Weights of a small GPT-style language model, trained from scratch on English Wikipedia.
Size: 17 layers, width 256, 4 heads of 64, MLP 704 GeGLU, 17.9M parameters.
Architecture: RMSNorm before each block, rotary positions.
Training: a variant of Muon for these matrices, 5480 steps.
MLP neurons of a small language model. Each row is named by its layer, matrix (gate and up: input weights) and neuron, and shows model dimensions 80-207. Each number is 50 + 15 x the weight over its row's rms, rounded and kept within 0 to 99. A neuron's up and down rows have the sign that makes its largest values positive.
After each neuron's rows, "fires in" lists the words (lower case) most often at its 100 highest values on Wikipedia text that the model never trained on. A number after a token or word is its count.

L7.gate326:43 35 64 40 34 30 35 52 70 70 52 28 51 14 27 74 41 51 53 11 43 54 52 81 58 37 66 55 38 60 44 63 79 41 50 53 46 55 73 66 40 53 44 45 38 52 40 57 48 64 30 73 79 67 37 64 47 77 53 61 34 44 46 44 45 55 53 82 60 61 45 60 42 47 46 45 41 46 57 54 61 33 50 47 09 79 46 32 44 41 43 41 40 75 33 37 45 33 53 64 42 72 23 61 66 53 60 48 53 39 67 23 47 54 28 56 25 48 35 16 58 45 64 53 42 45 55 43
L7.up326:59 56 34 37 59 60 43 46 39 54 39 57 39 22 41 65 46 61 57 60 71 53 39 63 45 33 60 39 64 77 61 43 54 54 68 51 23 55 71 41 51 41 61 61 45 48 26 48 57 49 59 49 42 37 44 51 35 50 62 50 48 41 77 43 40 79 46 70 59 36 39 63 55 48 66 45 75 29 42 30 67 23 68 22 55 77 44 50 67 80 46 64 83 76 74 55 57 92 57 70 44 39 53 48 58 53 43 49 63 54 56 62 68 70 46 68 25 31 65 55 70 49 33 73 28 85 41 46
fires in: "he" 48, "the" 10, "it" 8, "this" 7, "s" 5

L6.gate87:40 44 40 65 62 81 65 47 45 49 53 36 51 47 40 23 45 29 55 66 52 66 44 41 30 48 70 52 34 68 50 48 72 77 40 70 42 53 52 49 64 60 49 29 68 60 46 79 46 55 47 39 35 54 52 54 60 49 40 14 60 39 51 51 43 86 52 33 34 41 24 56 46 80 42 55 14 60 35 73 48 53 45 41 24 50 61 23 42 34 23 45 68 45 55 61 71 37 27 50 53 37 53 75 32 41 35 57 35 45 33 53 31 58 55 60 37 64 34 84 42 45 65 73 29 68 64 41
L6.up87:43 71 42 49 37 47 61 45 51 33 46 34 59 95 44 28 68 60 46 64 51 56 47 36 50 55 36 72 51 40 52 72 30 40 73 52 35 65 56 62 50 40 59 32 61 55 68 45 53 38 34 23 28 64 55 44 69 52 42 58 47 45 35 79 60 63 21 31 33 64 57 41 38 50 48 44 51 78 41 57 63 44 53 40 27 43 63 56 50 49 46 53 44 52 09 18 41 21 41 64 66 49 91 45 55 38 54 50 39 64 42 84 37 64 37 60 64 86 52 66 42 67 34 53 49 49 51 47
fires in: "other" 28, "some" 20, "most" 8, "many" 7

L9.gate335:59 39 26 64 43 74 56 10 15 69 55 43 67 39 59 57 37 57 64 58 12 52 40 51 39 64 53 59 41 56 71 18 42 41 41 50 66 56 50 58 77 65 23 45 60 61 40 34 37 43 42 44 46 59 61 53 74 27 35 60 47 33 27 67 37 53 62 31 47 53 47 40 56 43 53 29 72 29 53 57 56 44 65 47 34 22 82 46 37 53 50 47 64 70 78 90 48 33 53 56 48 42 35 56 88 20 29 60 41 19 43 55 40 32 49 53 61 35 39 19 55 27 74 54 27 46 71 43
L9.up335:25 46 41 45 40 51 80 34 26 67 51 34 38 36 64 65 42 58 60 40 24 42 57 39 57 82 77 59 69 64 51 35 74 59 38 55 53 60 49 47 76 47 52 40 53 56 67 55 65 61 68 62 23 45 47 64 61 35 26 67 34 61 63 66 49 58 84 47 29 45 60 48 47 47 59 19 85 48 60 37 40 31 53 47 50 38 50 33 43 39 22 67 57 54 51 71 34 40 66 55 75 40 31 45 61 54 80 43 53 38 55 43 63 41 25 50 44 61 66 64 10 36 36 76 43 43 53 50
fires in: "of" 44, "the" 14, "s" 9, "their" 6, "by" 4

L11.gate137:63 18 40 48 26 33 48 31 42 41 29 50 36 54 49 82 49 54 68 42 75 61 60 13 58 45 37 47 75 32 47 64 58 51 44 57 52 30 54 55 53 40 44 60 48 48 39 52 43 35 41 53 40 82 32 64 63 60 43 63 35 39 52 42 59 78 41 52 41 45 53 27 95 61 47 49 57 30 67 54 38 36 45 33 63 48 40 48 56 55 64 43 59 75 37 18 45 36 15 33 66 30 73 70 43 49 61 39 53 29 66 45 47 27 87 51 54 74 47 14 52 69 63 48 35 26 68 28
L11.up137:42 04 56 39 47 50 29 44 34 27 41 54 66 52 56 52 34 55 24 18 48 27 32 70 47 24 54 11 52 39 32 33 31 35 16 51 64 40 41 44 37 81 66 36 57 76 17 71 36 39 31 40 47 72 60 53 46 52 74 50 63 22 84 32 58 50 32 43 50 42 34 39 48 44 67 44 51 48 79 65 60 45 70 61 69 50 50 38 39 43 39 59 33 53 58 46 27 37 77 41 65 38 52 56 43 33 69 59 24 47 55 61 64 58 59 33 34 65 47 49 51 34 39 67 37 43 47 51
fires in: "at" 56, "examples" 5, "from" 4, "except" 4

L10.gate96:54 23 59 64 37 64 29 73 54 73 59 16 46 52 47 76 37 40 50 67 32 27 35 41 38 53 38 39 22 52 25 38 38 59 34 42 19 34 27 52 52 35 43 55 26 43 46 57 48 35 13 62 33 27 45 68 40 27 51 53 60 61 50 58 46 36 33 69 68 56 47 52 65 64 75 64 30 56 59 36 33 56 30 79 61 31 58 45 55 25 53 60 16 40 49 54 48 69 32 31 43 46 29 58 48 33 55 52 43 66 60 48 24 43 57 44 53 47 74 34 48 40 55 63 54 62 52 32
L10.up96:33 41 41 56 40 43 07 41 31 51 18 34 43 62 56 40 60 74 35 58 65 29 24 60 52 55 39 39 70 53 42 58 69 45 47 51 18 52 54 52 79 75 29 53 52 49 34 62 60 63 77 51 50 49 50 47 51 70 73 86 31 70 45 48 85 64 47 33 44 62 56 32 62 66 52 29 56 70 48 55 44 69 43 66 71 55 76 58 38 60 63 57 74 76 45 29 57 46 47 58 49 34 53 34 32 40 62 45 41 54 45 37 60 71 44 46 44 55 35 50 38 38 51 62 34 47 42 41
fires in: "to" 35, "of" 32, "against" 9, "from" 5

L13.gate69:60 58 46 26 29 34 26 66 55 43 54 60 54 16 30 39 46 35 21 84 64 43 69 45 70 64 55 53 41 49 38 47 65 78 46 40 96 45 64 56 42 65 48 48 49 36 47 55 46 50 26 48 45 61 65 47 39 24 27 77 29 53 55 53 56 54 57 34 57 64 65 39 43 19 61 46 47 44 64 60 51 40 57 28 34 40 55 39 67 53 57 76 61 59 45 61 48 48 62 18 54 53 42 34 49 36 55 68 52 48 58 31 40 43 51 22 63 75 41 44 74 48 78 33 64 62 49 67
L13.up69:34 54 40 57 29 46 71 29 47 52 42 68 59 64 39 31 48 48 89 50 41 57 35 48 54 37 55 45 41 27 50 45 57 37 36 30 70 45 60 49 62 62 56 38 69 23 63 59 55 33 45 42 56 82 62 36 53 45 75 75 29 47 75 61 58 57 45 64 51 55 23 27 47 58 47 74 57 51 45 39 48 63 51 48 60 05 46 44 43 58 27 34 58 69 74 91 48 34 58 53 60 63 40 47 62 50 20 76 50 36 69 69 47 54 75 44 41 46 60 38 19 61 83 54 21 69 72 47
fires in: "as" 48, "by" 26, "of" 6

L3.gate33:62 75 33 28 46 46 61 45 60 61 40 31 68 43 88 57 40 40 36 45 58 50 48 54 67 27 55 52 13 91 52 37 57 43 44 31 37 43 37 48 34 61 44 24 59 68 20 09 64 69 59 57 62 40 64 34 39 42 57 16 49 54 37 66 53 37 58 30 51 39 59 37 34 65 40 63 43 20 66 56 47 29 53 47 58 70 23 54 65 49 58 45 52 54 61 48 51 39 35 75 36 19 38 61 34 57 46 37 61 73 44 62 47 13 65 42 52 19 46 74 51 48 58 33 57 44 43 40
L3.up33:50 22 39 65 44 30 73 54 51 70 47 41 42 23 41 50 33 55 69 49 66 63 88 52 40 29 55 49 39 45 49 47 61 32 13 67 39 24 43 65 47 37 71 43 67 56 48 56 67 47 56 55 25 29 34 52 36 45 37 55 38 51 42 75 41 53 38 48 71 42 68 70 64 57 75 31 47 45 32 67 69 78 26 33 75 50 48 44 44 60 48 65 72 62 47 72 08 45 69 25 47 49 54 21 46 87 41 45 64 51 60 29 50 55 70 44 50 39 55 45 63 51 54 45 46 49 47 36
fires in: "in" 56, "from" 30, "out" 5

L7.gate426:16 48 76 43 45 79 22 32 67 27 34 25 58 62 70 55 45 29 54 66 44 82 56 49 26 43 48 56 47 53 37 44 48 40 67 57 50 32 41 47 64 47 47 33 55 49 26 62 75 47 16 56 45 36 54 41 46 56 70 63 45 47 61 56 67 26 40 42 71 47 58 74 52 67 63 73 48 35 35 61 55 62 47 69 28 44 70 55 64 32 38 46 59 50 36 42 42 56 68 26 58 43 56 31 43 77 53 70 29 31 30 56 41 45 61 49 47 50 58 49 26 60 50 42 19 41 31 50
L7.up426:46 58 47 52 31 58 59 48 74 53 40 47 59 41 64 49 69 80 67 51 41 56 47 50 34 79 28 32 26 46 46 39 54 58 21 51 37 58 50 68 52 60 45 55 47 60 73 57 17 32 22 58 44 68 58 40 56 67 83 39 60 46 39 31 32 55 38 42 48 59 35 38 22 50 47 74 46 78 51 43 55 33 81 68 25 41 60 31 14 53 44 46 54 44 54 45 58 30 49 65 27 49 49 67 45 59 38 49 86 35 27 64 44 37 29 61 55 52 55 93 46 58 61 45 51 83 49 20
fires in: "some" 26, "many" 14, "these" 6, "spoke" 4

L14.gate290:40 48 61 55 56 50 49 57 43 63 49 55 44 40 29 52 68 37 83 47 54 91 54 26 32 58 71 42 54 75 51 46 45 50 60 59 45 47 59 52 34 35 47 50 28 43 53 42 50 38 43 36 48 31 57 35 28 69 65 61 42 30 41 57 35 39 54 71 16 50 42 61 71 65 58 28 50 34 77 59 49 49 48 74 54 50 92 50 38 50 46 54 79 41 48 50 33 59 77 82 12 33 42 80 54 46 64 37 34 30 57 39 52 52 46 47 41 59 52 69 40 40 67 34 34 60 10 46
L14.up290:64 84 57 30 43 65 49 56 29 62 55 53 56 69 24 42 71 37 53 62 52 47 73 53 49 16 68 51 43 40 39 37 68 44 41 73 55 36 50 54 29 65 48 77 44 56 45 65 40 63 33 70 55 51 57 65 45 63 58 35 64 64 44 54 53 80 43 53 48 49 61 43 77 60 49 43 12 51 65 55 68 54 67 39 56 38 33 07 61 71 41 54 38 37 36 71 76 44 53 28 41 58 55 53 75 57 39 21 31 53 39 27 15 80 36 56 22 54 45 52 35 46 19 35 49 60 63 72
fires in: "it" 43, "that" 6, "which" 6, "to" 5, "can" 4, "its" 4

L13.gate670:49 36 59 47 36 44 30 52 34 57 46 57 37 65 51 58 28 35 57 34 58 33 69 47 55 43 58 59 39 60 75 42 62 25 46 79 71 38 53 57 53 44 57 61 23 62 57 16 64 63 81 44 45 41 35 12 24 08 71 45 45 20 43 70 75 38 43 36 75 82 49 53 44 47 45 78 51 35 38 74 57 61 68 45 37 51 62 25 63 36 41 64 57 74 32 44 30 36 32 39 53 49 54 47 44 28 73 48 39 44 44 52 51 74 40 54 20 51 42 58 61 62 42 48 21 43 39 24
L13.up670:49 51 38 48 24 41 28 45 54 52 63 32 76 53 53 57 29 51 34 55 49 43 53 37 38 31 26 46 51 57 71 52 43 49 36 62 46 26 37 87 28 63 36 60 86 48 44 61 55 68 39 28 53 59 59 47 48 63 52 72 40 38 55 41 44 42 49 55 69 44 42 46 53 39 82 38 66 69 65 40 36 82 52 38 21 63 18 30 35 39 67 63 62 52 43 58 52 35 62 25 66 50 51 28 55 47 48 71 38 29 49 18 13 60 71 55 56 78 88 32 66 61 64 47 44 69 47 42
fires in: "is" 33, "was" 14, "on" 7, "located" 6

L2.gate387:55 47 61 56 32 54 33 46 23 53 29 61 34 72 45 41 46 25 67 52 59 57 57 57 70 46 64 18 71 63 50 44 34 64 42 39 40 42 37 68 00 47 72 46 65 37 66 52 51 76 36 54 62 53 60 03 49 55 67 40 68 50 63 56 57 56 42 48 44 37 80 45 64 46 71 67 52 28 32 74 62 77 42 47 18 41 84 52 66 71 42 45 55 66 39 78 45 41 37 28 66 32 64 52 51 62 44 71 40 59 27 73 46 39 45 51 41 68 43 65 77 37 27 52 50 12 23 49
L2.up387:47 80 69 44 53 44 53 39 46 56 63 44 46 45 69 41 49 53 39 33 79 21 52 75 34 42 43 76 31 54 54 20 50 51 51 54 46 34 44 03 26 62 54 25 56 38 36 55 39 42 49 62 56 65 42 64 61 55 40 27 50 73 35 62 38 40 64 37 78 71 49 47 64 49 38 54 54 54 41 60 32 40 52 20 74 60 19 61 39 48 63 23 76 62 45 45 50 50 45 37 46 68 51 59 45 74 49 70 44 31 34 50 62 72 34 57 47 59 25 44 54 29 84 46 51 65 53 38
fires in: "between" 27, "both" 20, "9" 9, "either" 8, "8" 6, "9th" 4

L3.gate621:56 49 43 56 49 54 68 53 41 55 38 08 40 36 69 21 50 46 57 30 72 54 48 48 36 44 29 45 40 53 36 14 49 60 82 36 48 23 66 30 45 63 22 70 27 54 36 46 47 36 48 57 54 55 72 46 36 25 27 48 49 33 49 17 43 49 35 53 15 54 18 50 76 53 63 71 33 42 57 53 39 31 64 47 38 65 27 61 67 33 44 72 62 43 51 50 44 53 44 53 53 75 33 52 74 51 57 43 56 37 32 28 84 51 28 52 52 45 30 61 26 93 42 45 38 84 45 61
L3.up621:46 33 36 33 27 56 22 42 51 41 75 71 61 30 57 55 43 57 47 45 31 52 41 26 55 44 55 62 55 32 49 36 39 44 47 42 47 61 70 60 43 57 41 36 26 25 56 28 46 78 48 64 32 59 35 49 54 36 34 51 45 56 47 30 50 36 35 49 29 54 48 54 68 51 50 71 67 42 29 20 25 58 88 55 22 39 65 42 46 53 34 62 84 64 71 43 62 42 30 79 34 64 37 27 43 63 38 45 80 55 31 52 43 60 34 49 40 59 52 55 46 64 27 30 43 52 58 63
fires in: "s" 37, "of" 7, "end" 6, "graduate" 5

L2.gate660:44 47 69 51 60 47 63 15 18 41 29 55 53 57 53 40 46 51 20 31 51 35 42 59 44 25 39 41 24 38 39 31 41 56 30 54 58 45 37 56 51 41 70 29 56 35 47 58 61 60 55 69 56 70 66 61 57 39 49 36 91 49 43 46 60 46 70 66 70 54 67 67 64 73 49 68 55 59 29 32 31 46 59 77 79 23 60 35 40 55 54 53 57 78 36 43 46 59 24 29 39 19 35 72 41 65 50 43 32 52 59 58 83 68 51 66 42 59 44 41 75 54 51 36 39 31 49 58
L2.up660:39 64 47 19 61 46 53 49 48 26 41 37 52 47 51 47 55 67 36 67 62 40 45 55 36 35 49 36 22 36 30 48 63 38 38 73 46 49 47 00 26 53 64 16 52 34 30 80 46 46 52 34 55 60 51 57 69 30 49 04 27 58 47 40 54 51 89 41 36 61 72 46 47 89 75 60 71 60 51 54 48 57 49 21 55 54 57 66 37 59 24 47 70 39 45 30 48 29 64 28 44 45 46 73 50 68 37 65 48 39 24 38 43 33 27 49 46 49 49 91 41 26 32 56 76 61 47 38
fires in: "between" 38, "both" 14

L11.gate623:40 23 36 33 71 35 14 58 46 67 48 57 42 85 63 45 48 43 38 44 54 39 64 49 79 23 54 66 49 47 73 62 29 44 38 26 70 42 50 45 46 20 22 35 33 62 61 53 59 50 36 57 57 46 38 43 67 52 77 80 40 33 84 30 37 66 44 60 36 33 87 47 44 53 50 50 35 55 55 58 39 43 55 45 73 51 77 59 45 45 58 58 64 66 57 40 69 52 18 70 56 48 59 35 61 54 56 46 73 49 24 55 54 60 37 52 60 60 60 37 64 63 29 61 56 45 16 31
L11.up623:61 59 51 45 34 64 48 32 49 39 36 53 50 60 58 45 71 21 52 57 42 24 34 21 39 50 60 62 30 38 54 52 50 54 56 99 17 34 44 56 40 45 46 46 43 48 29 55 44 47 64 44 78 92 75 38 32 35 36 53 63 31 64 73 69 39 47 55 17 59 58 77 29 72 88 49 52 36 82 46 61 43 53 74 45 53 69 47 35 29 43 47 52 68 39 63 52 71 68 50 45 69 44 64 63 48 37 45 56 64 65 32 66 58 40 12 46 63 44 41 42 26 64 34 68 59 47 65
fires in: "of" 74, "is" 10

L6.gate564:67 56 71 78 52 19 43 47 54 42 38 28 57 41 18 48 24 38 54 15 79 66 62 44 34 50 55 62 98 42 58 51 40 54 53 63 54 39 46 46 68 43 49 38 66 74 55 48 62 42 68 69 47 64 49 27 51 42 48 57 55 39 56 43 47 47 31 53 48 77 42 17 51 52 76 49 46 61 55 33 56 59 45 30 39 34 70 49 55 36 32 78 41 76 46 34 25 53 34 65 43 36 42 18 85 28 54 59 51 38 48 44 68 14 39 37 64 41 55 52 51 35 51 43 62 90 32 62
L6.up564:46 52 71 32 40 50 31 38 43 63 58 53 31 56 47 49 51 40 59 41 58 56 63 55 45 39 68 28 72 41 58 56 43 75 32 45 60 30 45 61 44 48 35 36 46 50 49 38 50 58 46 44 33 63 39 39 62 27 23 48 40 30 69 50 63 32 56 55 50 44 32 63 45 66 48 74 62 54 76 36 32 59 61 17 39 57 50 40 65 48 68 66 75 60 38 65 71 43 26 48 45 26 40 51 36 31 28 52 60 36 45 37 63 36 24 44 71 47 68 46 59 65 54 57 51 50 29 44
fires in: "are" 32, "is" 30, "was" 21, "were" 12

L7.gate300:42 44 80 43 57 57 45 29 50 52 64 52 44 62 78 58 46 47 87 61 39 27 57 36 51 47 61 58 42 61 40 58 45 21 37 66 57 57 64 54 55 66 60 59 17 64 52 23 39 57 17 56 39 52 52 56 58 42 66 42 44 70 56 43 47 59 85 56 35 53 45 07 57 48 48 37 39 46 49 27 41 49 54 58 40 20 50 38 45 47 46 32 46 64 68 52 33 48 25 46 66 49 66 32 73 47 10 52 37 66 47 55 48 76 38 19 67 71 69 55 45 72 33 51 40 69 49 42
L7.up300:32 70 54 38 32 25 39 71 39 87 59 31 48 42 58 70 53 44 77 57 52 70 47 36 66 53 28 35 46 50 44 14 59 73 38 50 75 75 40 43 53 57 49 33 51 65 40 53 57 60 60 39 40 24 41 49 68 43 70 56 46 43 76 52 31 56 69 81 04 68 67 46 61 49 46 35 53 27 52 46 32 81 74 58 40 34 41 19 39 25 52 66 51 52 62 49 53 48 61 29 16 68 48 74 54 46 61 63 58 52 49 66 71 55 32 58 41 32 44 46 49 45 59 66 53 78 57 22
fires in: "of" 45, "battle" 6, "by" 5

L3.gate19:35 54 66 52 39 37 51 51 56 62 68 20 55 37 42 30 65 50 36 55 42 51 37 66 52 43 37 12 48 46 46 50 55 17 53 61 64 39 51 61 52 52 39 44 60 61 57 41 56 55 66 37 55 55 66 82 26 58 35 44 45 61 52 34 63 72 49 73 47 58 37 43 29 45 62 60 23 50 49 54 43 52 48 64 44 90 52 30 38 47 26 54 59 87 58 58 87 48 49 57 30 65 42 46 70 46 25 12 61 59 42 31 30 54 46 64 40 49 47 24 52 64 37 49 37 22 65 61
L3.up19:45 58 61 51 68 56 37 47 56 60 39 44 50 71 41 90 18 32 55 62 43 68 60 33 77 58 64 48 54 60 46 57 63 44 60 50 38 63 36 56 58 48 21 58 44 18 26 54 43 50 48 46 64 71 28 38 57 55 24 48 36 59 46 55 52 61 47 50 40 53 45 87 31 42 53 62 56 35 37 34 48 56 49 64 36 24 45 50 63 84 54 45 53 60 51 73 30 71 55 53 53 42 66 64 58 55 22 54 34 69 53 53 64 51 29 41 22 44 59 75 70 33 34 17 34 49 42 34
fires in: "s" 74, "its" 6

L10.gate93:06 43 37 65 69 55 32 41 60 65 56 61 47 52 27 32 87 83 63 46 51 38 77 70 56 64 37 58 60 44 25 71 49 62 49 44 62 43 17 52 56 39 63 33 54 26 47 46 51 61 34 58 61 59 43 47 44 47 34 38 46 46 74 72 54 52 02 45 37 44 54 52 36 43 70 64 49 40 52 27 40 46 71 41 41 51 72 57 75 55 22 45 69 60 69 52 47 81 31 40 59 33 28 46 38 95 74 39 55 64 58 68 44 30 59 38 66 71 45 73 51 65 57 15 55 40 30 68
L10.up93:42 52 57 67 71 31 75 46 31 42 82 65 45 39 34 45 47 42 52 37 60 58 26 47 54 37 37 61 52 42 95 34 64 32 58 30 46 41 62 66 17 44 66 52 54 59 61 62 64 40 42 26 75 28 63 56 57 70 66 45 50 42 56 22 42 46 76 46 60 53 13 60 57 50 51 62 54 44 66 58 28 79 37 32 42 44 46 73 58 70 32 53 20 45 54 57 22 36 33 58 51 27 50 33 58 44 31 34 46 26 31 52 62 76 26 59 60 45 20 80 26 53 41 35 56 67 53 31
fires in: "to" 24, "will" 19, "would" 14, "tower" 6

L7.gate508:68 23 52 64 30 54 55 39 40 54 28 74 57 76 28 63 43 53 37 50 76 37 51 62 54 70 43 39 42 25 47 53 29 56 19 92 60 49 45 49 52 51 51 78 39 55 39 52 39 49 59 62 82 38 41 64 36 53 72 48 46 76 32 65 70 55 62 27 56 58 55 38 54 42 36 44 39 39 40 62 60 45 69 41 35 71 46 72 28 50 58 55 44 41 36 54 52 14 41 67 39 00 33 35 48 44 67 33 52 40 49 51 46 19 72 44 42 65 58 71 66 31 67 40 45 29 59 55
L7.up508:35 30 42 57 40 42 58 67 61 44 65 19 72 17 49 66 44 64 75 50 56 75 48 14 33 45 52 42 31 31 71 66 60 59 39 48 53 36 58 64 50 47 59 44 44 45 36 71 42 73 33 45 30 45 46 36 33 52 33 63 51 38 55 41 59 14 32 38 22 56 55 69 57 78 20 43 42 68 47 07 33 64 24 47 20 48 52 73 27 35 59 54 69 59 35 53 37 46 42 54 53 72 51 14 55 57 46 37 45 57 35 57 46 69 35 35 75 54 48 49 75 59 69 42 67 31 79 55
fires in: "on" 77, "is" 10, "preceded" 6

L10.gate388:30 31 81 27 65 36 59 37 43 62 75 64 50 39 08 62 88 57 42 70 40 56 24 35 40 37 51 48 51 47 38 46 67 71 27 61 66 35 54 70 22 66 54 32 30 50 43 61 34 35 72 58 62 53 62 48 47 62 59 59 57 63 53 31 26 66 53 43 36 64 38 70 20 40 33 33 28 46 73 24 80 47 46 52 64 51 62 39 56 67 50 40 59 51 77 41 44 60 39 83 40 68 26 68 40 78 77 42 48 50 50 37 46 46 44 61 07 81 50 38 52 61 21 57 44 63 51 38
L10.up388:82 53 75 53 60 58 45 48 54 84 78 68 34 47 80 42 71 28 82 46 64 51 49 35 32 36 19 37 46 63 53 28 61 69 45 56 62 54 56 41 36 57 56 70 41 46 27 36 37 48 53 49 77 60 66 40 50 58 65 38 55 48 43 56 38 27 56 79 40 81 22 43 60 56 59 47 39 55 67 27 73 61 55 52 42 29 44 59 42 77 07 68 55 53 59 52 48 16 43 88 78 62 26 53 45 39 32 54 26 42 40 37 57 60 41 46 59 64 23 60 55 42 17 49 49 54 54 30
fires in: "a" 73, "to" 5

L2.gate353:28 34 59 80 51 51 36 76 39 43 47 58 39 64 46 43 45 45 67 42 35 48 48 40 45 40 47 35 80 79 53 56 23 40 56 28 26 28 60 94 43 26 24 65 63 64 51 45 47 34 55 58 53 62 38 77 58 49 65 67 66 65 49 62 57 48 37 51 45 55 65 33 77 57 56 48 41 40 59 65 68 55 70 57 62 30 66 46 65 42 54 60 48 44 85 41 48 68 55 24 40 51 68 38 82 63 37 06 21 59 58 43 30 56 32 41 77 75 42 70 21 66 64 42 48 61 69 46
L2.up353:33 54 43 51 52 26 15 65 39 42 25 36 55 64 57 31 44 42 66 37 60 68 14 50 51 33 56 61 26 44 55 67 57 54 24 73 59 59 52 64 42 42 67 09 63 62 53 52 68 69 59 68 46 55 58 62 31 38 47 63 50 40 54 51 39 29 49 53 50 63 60 49 46 67 70 49 33 35 73 95 60 64 39 69 53 21 50 40 11 47 59 41 51 54 47 41 47 85 48 60 78 68 67 52 52 51 83 66 65 44 32 17 35 80 51 46 30 54 31 50 28 54 52 47 53 44 36 53
fires in: "of" 36, "during" 24, "war" 4

L9.gate458:29 54 40 49 48 52 46 42 37 50 51 13 53 51 32 54 40 63 74 49 37 35 48 51 54 46 53 23 46 66 60 10 51 40 42 64 45 37 66 39 69 45 50 36 73 69 49 62 23 60 48 49 69 40 41 45 36 15 40 38 41 33 45 53 51 19 47 43 40 45 25 43 56 46 41 45 32 43 53 62 46 35 46 61 33 22 33 39 35 42 40 31 26 46 54 56 48 65 38 51 31 57 73 66 75 26 39 53 23 42 54 69 73 47 54 64 42 29 53 15 38 52 54 21 45 22 62 48
L9.up458:34 54 49 32 59 57 47 52 56 86 61 49 30 71 61 31 65 79 63 37 48 43 70 16 39 41 34 58 44 62 46 85 46 66 77 53 55 81 62 67 00 47 23 32 34 46 41 64 44 67 65 66 38 40 49 40 70 50 31 44 29 53 63 32 68 40 24 43 39 58 34 71 62 41 56 63 37 53 58 50 55 53 45 37 71 37 47 63 52 44 77 40 36 56 79 49 49 60 22 54 46 39 56 38 34 40 58 55 37 66 35 47 50 42 43 53 25 46 25 58 41 42 81 18 46 31 48 54
fires in: "of" 52, "and" 18, "s" 12

L10.gate493:58 66 32 84 42 70 60 52 41 41 50 49 37 53 69 47 46 59 59 78 38 32 70 55 77 49 69 56 54 48 42 46 30 54 37 50 51 42 50 64 50 33 49 55 08 45 49 54 51 49 48 55 79 35 59 35 60 41 60 70 56 53 44 48 64 79 52 59 39 58 67 32 55 38 55 48 60 46 43 81 45 66 85 47 47 57 51 55 46 56 51 37 65 66 24 70 39 48 45 52 63 36 54 81 37 45 50 59 29 24 52 62 62 34 56 41 77 51 33 29 22 09 83 18 61 41 41 70
L10.up493:04 73 19 51 37 51 63 36 30 27 49 65 60 38 37 61 36 55 56 78 72 55 59 45 17 45 54 37 83 98 81 59 60 55 36 58 75 57 56 60 60 68 55 55 41 55 53 52 54 63 59 33 75 55 65 53 51 68 39 46 27 42 42 58 38 61 55 44 48 73 25 43 82 34 39 65 54 68 49 33 37 64 55 38 28 25 49 34 48 35 36 36 44 46 81 53 51 45 48 68 89 47 70 42 13 33 59 46 40 37 75 29 51 39 68 66 64 45 64 50 66 51 55 48 55 50 44 65
fires in: "of" 62, "the" 7, "everyone" 6, "as" 6, "among" 4

L2.gate377:63 48 42 10 39 48 59 72 27 46 52 57 68 30 63 62 53 42 48 59 44 69 30 47 50 57 43 36 07 47 30 40 46 44 30 33 41 62 46 68 26 40 41 57 38 34 15 10 55 69 59 36 48 57 48 52 81 54 42 31 48 44 35 53 67 57 44 69 60 44 56 55 67 59 52 36 74 50 33 48 77 65 31 83 34 69 42 51 58 53 48 51 68 47 32 20 32 35 58 49 66 44 47 54 26 64 23 37 53 41 61 52 56 41 56 37 75 31 46 63 65 50 38 75 59 34 38 56
L2.up377:61 44 31 26 38 57 44 35 14 53 48 71 40 31 65 65 56 52 58 57 56 71 68 49 54 49 38 18 22 39 28 47 34 38 34 39 53 44 67 53 43 22 54 43 33 48 43 28 68 63 48 70 50 31 52 61 82 50 47 37 66 24 33 55 39 53 67 96 52 45 43 56 41 65 35 44 67 47 58 43 62 51 31 90 29 56 51 42 56 52 49 75 77 41 25 30 19 57 60 50 47 35 43 70 46 49 41 38 56 57 65 62 66 36 52 42 55 30 42 58 65 27 54 84 50 37 44 50
fires in: "from" 37, "to" 16, "with" 9, "spartak" 5

L13.gate67:50 49 52 41 36 42 61 64 17 64 72 50 54 56 51 49 55 75 56 69 57 72 46 35 46 42 36 41 46 46 51 75 63 25 45 70 61 39 29 39 66 55 24 56 75 39 35 42 65 50 87 72 82 64 46 67 49 67 60 59 49 55 54 44 70 41 34 56 64 57 66 34 47 09 43 49 43 45 70 81 29 50 62 50 38 70 49 27 25 52 38 46 45 42 54 65 27 55 39 63 60 22 46 53 19 46 64 48 59 45 43 43 37 42 65 34 69 60 36 46 46 57 43 33 74 64 49 45
L13.up67:56 46 53 60 37 53 48 45 39 42 49 83 22 46 24 40 35 28 56 49 57 36 33 60 82 56 71 11 60 55 41 31 23 54 53 40 42 60 80 57 23 63 56 91 27 33 53 38 38 66 67 44 44 57 50 62 76 52 61 49 49 26 30 61 47 24 54 57 41 54 60 12 54 27 47 33 60 50 50 34 62 36 32 47 35 46 66 66 49 51 73 73 63 67 41 61 47 40 75 58 58 69 47 54 22 48 55 70 28 43 37 40 79 68 66 73 46 60 39 52 41 43 70 36 50 28 30 55
fires in: "at" 66, "attend" 6, "attending" 5, "from" 5